{"n_layer": 13, "d_model": 384, "n_head": 3, "n_kv_head": 3, "head_dim": 128, "d_mlp": 2304, "vocab_size": 16384, "activation": "squared_relu", "norm": "layernorm", "norm_place": "pre", "norm_eps": 1e-05, "positions": "rope", "rope_base": 1000000.0, "rope_fraction": 0.5, "qk_norm": false, "attn_scale": 0.0884, "bias": "none", "tie_embeddings": false, "parallel_block": false, "init": "normal", "init_std_qkv": 0.0327, "init_std_o": 0.00641, "init_std_up": 0.0327, "init_std_down": 0.00262, "optimizer": "muon_variant", "lr": 0.00877, "lr_mult_o": 1.5, "lr_head": 0.0043, "grad_clip": 0.5, "warmup_steps": 200, "schedule": "cos", "final_lr_fraction": 0.1, "batch_tokens": 32768, "seq_len": 384, "doc_mask": true, "train_tokens": 330000000, "steps": 10071, "dataset": "wikipedia_en"}
MLP neurons of a small language model. Each row is named by its layer, matrix (down: output weights) and neuron, and shows model dimensions 256-383. Each number is 200 + 40 x the weight over its row's rms, rounded and kept within 0 to 999.
A block is one neuron, or neurons of one layer that tend to fire together. After each block is what it responds to, as a language model described it from the Wikipedia text at the highest values.

L6.down121,215,194,239,191,116,155,168,278,186,189,168,226,263,164,197,201,267,125,199,257,177,191,169,212,191,167,216,153,150,185,251,219,185,238,250,137,140,175,204,176,187,248,161,120,207,208,230,238,138,225,162,209,148,274,226,182,212,279,167,236,167,185,170,231,212,212,236,213,191,187,155,170,183,142,157,183,171,252,262,182,214,182,73,237,262,186,234,221,233,258,171,225,225,316,171,163,194,232,208,196,177,219,199,173,256,279,110,307,78,255,181,249,199,177,205,167,202,310,155,246,226,225,183,148,218,197,133,131
L6.down340,241,94,235,147,280,193,182,159,274,177,209,186,202,243,234,128,195,182,178,212,198,188,268,214,215,237,143,109,188,248,253,185,231,181,259,202,262,265,207,121,184,204,185,197,200,278,168,145,223,271,227,147,256,219,228,249,207,239,189,187,156,210,170,188,132,210,215,221,232,246,180,296,206,213,223,172,172,275,179,194,221,207,230,203,201,201,277,254,256,238,267,243,239,273,285,266,186,215,202,258,234,129,195,168,173,228,171,232,222,252,110,153,194,212,201,226,154,266,174,183,190,226,192,222,199,207,253,156
L6.down789,204,154,200,160,222,159,268,185,242,230,188,140,181,225,206,172,183,89,147,207,223,260,292,207,301,193,118,227,243,184,330,226,247,148,235,118,132,251,338,144,210,227,165,212,204,200,229,142,191,225,152,156,247,217,216,236,250,141,225,151,203,126,194,229,275,224,248,151,135,200,197,190,208,217,221,142,156,275,171,200,195,205,272,248,170,232,189,211,199,208,135,238,212,266,300,285,199,162,148,180,222,150,256,166,168,183,127,184,178,163,193,199,244,166,203,187,122,207,199,248,226,246,206,147,192,226,198,203
L6.down1096,160,166,129,186,197,68,156,214,214,139,223,148,172,188,280,190,208,191,226,189,137,205,245,221,244,253,265,217,166,258,159,233,193,231,189,187,278,227,196,191,167,146,176,261,227,177,242,191,187,96,200,231,226,245,186,150,248,151,213,186,169,265,187,179,234,181,200,271,261,195,212,235,230,149,178,192,167,209,134,278,150,159,176,193,175,169,147,226,197,190,207,311,269,169,220,202,230,158,232,180,279,209,193,148,178,177,195,174,151,170,234,271,176,153,194,198,165,322,236,118,177,190,198,209,254,261,267,227
L6.down1663,135,237,187,145,190,149,206,185,201,181,186,193,241,158,146,145,202,238,184,213,106,87,225,243,127,211,185,213,142,189,188,216,206,235,232,213,283,279,261,190,250,218,151,238,216,158,230,258,207,203,193,171,245,226,255,180,200,184,228,192,235,268,176,198,194,148,274,203,150,238,208,262,204,202,215,121,233,188,171,183,215,185,153,253,173,242,221,204,251,185,163,206,235,248,241,194,227,92,159,166,200,176,274,183,97,238,173,189,205,190,220,207,264,237,162,174,178,313,211,256,198,165,194,155,218,223,201,162
L6.down1859,247,200,137,277,172,268,266,215,248,261,188,231,238,211,251,89,164,263,225,255,208,169,243,197,165,273,236,254,240,239,234,234,192,137,216,271,194,157,271,140,246,223,206,160,232,145,177,200,211,151,136,189,226,188,164,227,219,175,159,155,231,145,240,252,232,162,207,246,216,85,186,190,246,307,176,194,180,207,201,170,214,200,299,224,249,203,219,182,187,166,213,218,192,138,243,267,253,220,218,253,176,187,207,204,187,238,153,85,196,204,215,177,238,235,189,198,187,184,171,210,179,179,182,175,208,220,270,189
L6.down1867,192,154,193,172,214,181,118,250,153,118,221,191,190,257,280,221,200,150,226,225,218,191,232,221,201,268,215,164,205,155,192,130,176,170,230,136,172,240,207,206,217,189,264,206,204,159,192,195,207,163,167,191,219,192,146,244,221,189,236,105,178,202,179,166,195,219,329,162,208,205,225,265,151,174,191,196,195,155,189,170,200,152,171,189,145,198,188,235,196,200,212,234,203,138,221,147,158,214,211,242,171,233,247,227,175,223,195,179,172,183,263,227,223,163,175,213,226,260,209,226,246,172,192,81,212,193,181,209
L6.down1902,188,220,220,152,194,302,230,234,188,187,211,218,211,187,230,160,173,175,159,258,232,314,156,186,234,201,155,176,281,143,172,221,184,245,189,158,234,205,240,236,171,176,216,192,224,198,170,174,173,161,185,207,191,184,146,223,188,210,240,251,178,189,206,209,287,181,259,229,242,150,225,268,162,149,274,159,193,177,243,243,248,162,232,199,210,127,207,252,107,228,228,231,197,185,248,165,229,163,165,216,247,214,212,164,200,230,220,236,128,135,166,169,159,187,242,210,215,208,185,188,207,209,168,202,290,181,133,172
Responds to: Last token of a multi-word proper name, often an organization or institution, as in Armed Forces, Public Library, Corp., or the closing parenthesis or comma right after such a name.

L9.down460,147,157,182,264,217,259,217,196,249,222,205,222,212,207,207,225,270,197,167,241,228,221,240,228,228,221,248,95,233,245,136,147,175,235,272,220,215,198,192,212,196,123,224,281,163,151,202,230,107,195,190,182,216,203,277,185,266,226,221,194,293,176,228,186,189,204,211,203,183,184,229,218,214,254,184,148,218,230,220,237,206,227,222,237,116,219,180,257,209,217,143,228,173,216,151,83,213,172,163,267,250,219,203,168,255,305,254,252,193,238,164,252,260,212,155,183,141,155,240,244,188,136,295,181,129,198,205,157
L9.down521,168,167,189,158,196,263,260,201,247,187,206,124,238,234,234,282,138,217,166,238,185,188,195,186,142,132,158,168,267,206,204,185,264,240,215,185,150,206,161,226,162,237,220,211,221,136,203,259,199,259,171,223,196,246,143,217,219,256,161,164,223,138,166,180,188,180,230,133,203,191,228,136,203,170,203,189,166,209,184,197,238,196,215,194,128,210,205,212,251,234,247,172,165,170,252,248,94,185,232,232,285,258,264,194,204,191,243,213,147,222,131,216,257,185,257,164,192,221,219,162,167,203,126,218,106,273,191,194
L9.down1637,202,204,278,174,143,177,193,289,208,180,106,162,213,267,202,180,202,173,138,164,204,225,179,183,187,226,210,220,210,197,222,147,244,170,246,190,161,217,204,248,196,193,193,216,223,268,196,237,221,270,208,168,242,243,175,148,246,200,193,200,212,217,236,150,229,200,194,251,213,192,311,162,221,246,188,152,236,223,143,178,247,153,241,184,223,221,152,251,238,195,171,223,248,235,151,190,179,191,203,196,182,195,169,215,164,149,203,237,232,228,190,184,284,200,199,213,163,192,182,153,228,81,171,259,225,197,246,182
L9.down2048,214,231,191,183,207,226,213,253,297,184,182,171,183,154,239,231,203,166,205,184,183,188,200,191,206,187,229,137,240,177,230,205,197,222,87,181,155,198,197,222,248,197,260,218,223,222,171,239,228,179,126,154,150,148,143,204,208,200,156,200,142,204,132,178,235,178,215,206,203,177,208,218,220,166,228,235,221,189,190,187,226,182,147,182,199,190,156,181,213,224,215,227,194,116,161,244,200,212,130,227,127,182,212,232,217,115,204,210,227,194,204,156,167,217,263,141,196,143,206,188,232,194,170,205,120,176,223,137
Responds to: Pipe separators and trailing digit pieces ending decimal numbers in Wikipedia result tables, such as vote percentages "59.7 |" and times "14.05", with weaker firing on numbers and units in prose.

L6.down292,189,245,190,174,248,138,128,263,133,227,195,240,211,201,227,231,229,176,213,146,121,237,269,188,245,178,178,185,198,174,213,158,189,187,244,212,93,131,261,229,165,132,286,193,143,192,191,196,174,161,194,238,156,208,225,171,151,231,224,196,215,219,161,189,218,247,120,209,150,138,253,225,306,219,236,193,209,236,163,209,234,178,221,224,204,87,277,150,164,193,167,178,273,225,207,222,217,120,143,201,151,193,191,178,143,266,291,199,223,131,240,184,166,169,162,184,196,243,207,223,180,162,137,233,116,175,236,160
L6.down832,205,181,206,209,209,163,181,170,193,203,170,215,216,274,269,163,238,175,280,146,262,161,213,268,137,207,205,189,244,253,326,199,161,200,194,203,242,154,197,183,138,284,166,225,197,242,203,249,205,148,286,269,210,224,229,202,205,229,221,175,253,227,168,184,209,183,212,175,129,162,223,123,288,239,266,188,125,190,217,181,185,222,185,176,207,204,209,175,193,287,176,229,228,220,258,214,174,211,169,154,195,320,282,223,137,200,203,268,235,260,143,186,177,190,189,143,158,200,147,207,281,194,123,231,217,190,196,210
L6.down1139,180,168,176,200,188,204,100,156,153,165,204,281,130,214,231,242,223,248,178,198,103,210,229,188,239,185,218,195,203,182,230,194,206,172,196,244,193,132,203,160,168,151,171,171,156,139,147,168,188,179,192,204,237,164,226,162,189,226,242,132,214,239,180,105,275,148,125,191,114,248,263,216,317,274,256,218,200,180,170,224,250,223,179,220,164,207,241,173,133,216,239,121,219,196,217,141,200,199,207,169,160,174,179,254,210,244,300,188,230,182,191,138,148,152,190,259,223,135,201,202,254,232,170,249,219,200,237,198
L6.down1475,300,260,206,200,253,206,227,204,208,156,174,239,171,175,206,234,288,130,140,238,205,204,180,127,280,207,188,182,217,254,226,192,266,191,139,259,251,174,154,231,201,224,142,163,172,244,190,199,230,250,214,212,174,221,227,253,216,214,235,247,282,166,164,198,183,191,245,217,123,247,226,160,157,150,238,204,179,200,209,116,193,221,230,197,278,206,239,215,230,249,223,244,209,228,173,177,235,191,189,136,199,197,183,262,195,192,202,219,245,268,143,214,97,174,265,146,153,223,213,190,172,200,236,180,219,247,193,257
L6.down1666,226,142,184,288,182,220,219,182,189,171,196,168,162,182,195,151,175,251,171,200,133,228,192,219,239,214,223,192,186,173,176,159,241,149,199,188,237,121,278,213,155,165,175,222,161,253,103,174,259,165,188,158,258,149,219,228,159,244,180,229,175,197,166,197,175,233,137,249,212,244,237,236,179,167,179,162,236,239,255,265,161,187,222,213,269,196,263,204,218,219,219,164,157,214,223,189,229,237,161,108,208,155,199,136,228,155,205,243,230,273,198,215,137,238,170,157,201,194,266,198,185,194,136,150,202,170,231,219
L6.down1733,198,207,208,250,223,203,256,176,160,264,127,192,141,185,200,193,191,162,167,150,230,180,262,209,251,137,179,237,189,224,249,215,195,185,144,256,166,187,153,182,256,201,222,232,168,217,198,156,203,255,235,183,231,188,152,195,242,188,199,236,150,172,236,211,191,147,189,307,222,150,245,216,205,164,232,178,207,156,247,116,237,256,89,190,288,249,175,157,164,211,272,193,160,219,169,202,223,225,187,275,131,202,207,154,171,180,189,186,214,270,160,184,209,177,209,171,183,222,195,297,246,177,196,275,263,141,254,178
L6.down1979,214,176,173,227,212,228,250,267,184,184,192,257,183,155,202,170,270,180,202,121,242,239,215,196,196,219,226,234,217,200,199,176,159,233,181,198,208,189,236,189,211,196,142,246,264,189,247,299,301,134,237,174,126,195,130,137,199,202,232,171,201,159,257,208,189,213,166,174,217,179,179,151,243,253,216,180,196,149,232,139,247,168,136,193,161,142,219,133,194,215,188,193,284,179,139,208,183,214,257,163,221,193,222,179,168,240,225,139,186,221,156,148,181,186,174,153,205,185,242,192,199,160,150,205,215,183,168,151
L6.down2285,199,182,174,154,169,230,243,227,193,192,174,216,169,220,257,152,206,178,234,193,218,230,255,202,216,165,241,172,216,212,201,167,202,161,230,147,193,136,141,234,219,118,189,210,180,218,199,217,214,251,195,204,193,188,250,182,169,156,167,112,204,198,192,222,276,215,150,208,168,197,263,163,173,283,272,167,235,200,198,201,178,245,115,278,210,275,141,202,164,233,204,194,250,201,181,197,166,160,228,238,174,216,160,210,195,270,187,229,332,271,201,208,227,225,161,65,169,170,232,302,233,203,207,227,165,244,150,174
Responds to: Cell separators (| or ;) right after a numeric value mid-row in wiki tables such as election results (vote %) and sports stats.

L9.down1011,177,189,178,217,109,210,223,159,162,192,181,198,249,167,164,163,186,206,222,103,231,211,202,201,202,178,218,253,231,179,247,195,255,139,111,140,147,203,203,190,242,199,212,186,243,153,180,204,207,282,227,197,224,168,174,206,221,110,130,191,227,184,159,207,233,221,246,116,237,230,137,190,220,228,153,251,238,266,224,188,171,151,175,160,200,221,173,205,197,204,240,228,214,217,186,273,215,202,247,299,229,221,240,227,181,198,226,167,271,228,242,250,201,259,272,233,218,198,252,248,133,208,157,170,159,212,90,220
L9.down1055,223,177,229,195,301,242,226,142,197,252,222,264,232,204,231,225,160,172,215,193,223,185,230,231,197,171,200,182,134,206,255,187,281,176,224,140,124,247,234,184,221,204,173,181,149,238,168,158,170,173,246,195,221,242,149,247,185,219,234,204,135,225,206,204,285,257,207,260,197,143,219,220,141,245,243,201,194,221,230,246,214,242,201,165,184,252,171,225,189,221,220,118,112,110,158,154,172,183,233,183,175,121,151,200,131,194,249,188,239,210,163,175,249,182,199,87,222,231,136,231,193,232,123,243,187,195,192,167
L9.down1889,215,228,177,262,211,186,153,246,175,201,231,197,239,149,200,132,204,163,210,224,155,222,285,183,168,223,235,196,171,204,286,186,225,155,130,156,151,224,221,251,203,163,191,273,163,162,171,197,203,170,122,157,211,136,244,216,243,204,178,182,167,225,185,246,202,192,214,187,208,227,179,152,227,204,189,186,210,115,198,171,199,189,190,179,177,133,139,247,177,262,193,211,197,283,199,147,177,176,161,151,208,300,126,119,257,203,167,250,211,197,224,189,178,218,247,221,192,243,278,218,148,245,224,178,274,228,206,191
L9.down2054,224,193,177,315,227,193,190,202,196,196,92,189,95,228,139,170,223,171,214,207,253,180,202,199,192,198,166,206,208,179,221,181,229,168,212,163,233,133,228,212,168,239,202,177,136,205,189,167,228,227,240,243,184,223,272,288,219,174,196,218,221,226,227,175,217,195,221,152,243,244,251,129,263,213,130,200,229,167,190,218,212,149,139,284,184,220,249,227,230,95,214,212,190,258,184,225,183,216,205,260,157,215,141,200,239,230,128,195,241,168,234,232,214,149,165,218,263,180,119,197,261,177,198,232,182,198,183,174
Responds to: Tokens right before an expected digit, mostly decimal points inside figures (20.8, 648.6) and table pipes before chart positions.

L9.down661,220,158,217,221,205,190,210,232,226,233,266,153,244,208,125,241,177,219,221,143,157,247,195,245,153,246,268,270,186,197,205,205,220,206,158,181,214,217,147,230,180,232,207,185,154,126,148,243,233,155,224,145,210,204,210,147,231,196,202,156,223,219,175,211,208,175,185,257,176,197,234,198,226,166,218,182,206,209,120,249,161,218,248,214,228,86,217,205,175,206,175,158,218,250,158,228,199,242,243,198,211,203,140,211,175,184,197,156,172,249,264,172,215,212,182,229,213,185,230,240,199,139,197,154,185,140,253,221
L9.down1387,246,229,206,191,218,222,117,215,108,186,253,154,178,237,177,165,201,218,180,140,164,234,271,197,171,189,191,173,193,179,204,201,245,158,198,137,290,224,187,163,160,251,259,242,164,231,190,205,284,228,179,194,226,183,113,214,258,235,246,188,211,226,235,168,229,246,214,293,220,226,184,194,181,224,224,179,218,181,171,171,254,185,214,256,211,282,227,270,249,315,142,206,199,236,181,154,189,212,165,167,125,196,143,244,204,187,207,141,268,171,175,241,220,191,145,163,136,141,232,225,208,219,179,241,221,196,162,134
L9.down1508,229,264,301,184,197,108,172,242,224,121,236,237,154,223,266,144,208,204,167,248,150,173,225,144,159,208,294,191,183,200,162,227,198,182,212,262,257,217,204,234,242,176,228,215,214,153,270,238,217,255,120,143,196,215,145,143,256,223,200,178,239,292,197,204,175,162,217,196,233,224,215,196,213,191,224,216,265,197,258,291,189,133,190,166,153,213,191,234,243,224,188,170,137,235,119,222,274,212,161,206,208,204,221,171,233,187,170,92,197,198,183,245,230,237,182,193,184,286,171,177,187,213,183,160,245,255,216,230
L9.down2032,197,221,204,172,188,228,126,217,222,107,199,138,165,249,170,145,139,205,194,159,296,224,222,215,216,218,264,220,211,137,199,151,200,136,226,214,240,220,188,215,177,254,203,195,243,260,167,243,231,200,178,179,188,206,272,186,211,209,140,137,142,153,202,250,169,164,225,209,183,198,199,209,254,223,309,137,152,278,177,273,177,198,275,254,190,299,232,161,222,195,194,258,174,207,219,167,191,214,192,190,206,272,224,261,216,208,171,164,298,254,186,294,204,217,197,226,121,225,212,183,182,237,197,230,211,227,242,157
Responds to: Final word or word-piece that completes a multiword organization or publication name, such as New York Times, World Health Organization, Board of Education.

L10.down1186,213,198,222,240,210,152,223,238,217,171,212,175,199,189,203,181,98,146,242,239,119,154,227,218,218,172,144,169,198,218,198,218,251,158,220,244,170,197,231,248,204,194,121,256,159,140,142,185,150,153,217,184,211,152,178,172,154,188,290,241,197,272,205,250,197,186,250,246,147,203,194,211,173,212,281,243,268,180,167,288,187,203,234,271,248,198,205,210,249,209,220,251,173,213,128,109,319,160,120,157,190,237,223,259,171,143,239,181,135,180,217,199,200,185,124,189,185,219,293,232,213,211,179,279,202,217,108,123
L10.down1367,176,129,279,255,172,156,228,189,195,93,283,181,225,179,192,180,187,209,236,234,140,224,181,291,236,220,153,211,196,207,264,166,225,165,192,215,191,177,165,152,132,166,149,129,162,154,179,173,208,231,146,216,173,147,259,215,226,166,187,242,131,218,233,205,157,163,168,112,166,174,214,191,182,177,171,157,184,211,224,251,199,243,243,205,228,100,216,146,230,247,282,169,165,209,194,179,213,176,193,225,167,197,166,141,161,172,192,239,237,251,199,252,235,171,197,210,236,198,284,216,202,234,196,209,147,259,219,231
Responds to: Decimal points and symbols inside or before numbers, mostly in election-result tables and measurements, such as 23.19%, 14.5, $160, +6.

L10.down88,249,220,170,218,240,157,249,253,214,160,228,210,200,209,224,189,231,150,204,202,244,186,209,201,143,205,158,187,229,190,239,179,198,208,187,202,203,196,208,241,223,191,255,156,194,273,251,256,236,179,245,206,183,232,210,215,144,192,158,208,237,154,178,221,215,235,180,233,161,146,176,206,268,237,199,177,206,206,228,140,157,181,226,179,225,235,219,130,215,238,188,109,180,165,143,224,99,215,203,227,166,144,106,229,208,197,189,215,192,235,217,254,178,174,137,246,194,193,182,228,195,173,167,182,131,173,219,250
L10.down605,225,176,141,244,186,171,237,329,230,170,168,248,171,155,227,216,215,248,217,197,146,212,214,205,215,176,162,226,201,163,177,184,246,228,168,234,177,161,230,176,200,156,164,268,138,226,217,258,232,181,172,208,179,133,270,214,264,204,210,226,212,161,151,155,146,235,72,263,255,168,240,209,273,171,207,245,217,147,148,224,231,220,246,173,299,246,167,161,142,162,194,191,179,196,184,215,205,165,203,167,212,198,171,130,202,178,253,224,260,287,208,217,214,161,223,157,212,171,150,193,167,203,206,132,227,128,250,249
Responds to: Mainly the | separator in sports league or election tables, just before a goal-difference or swing cell such as −24 or +6; weaker on street names before Street and ( before country codes.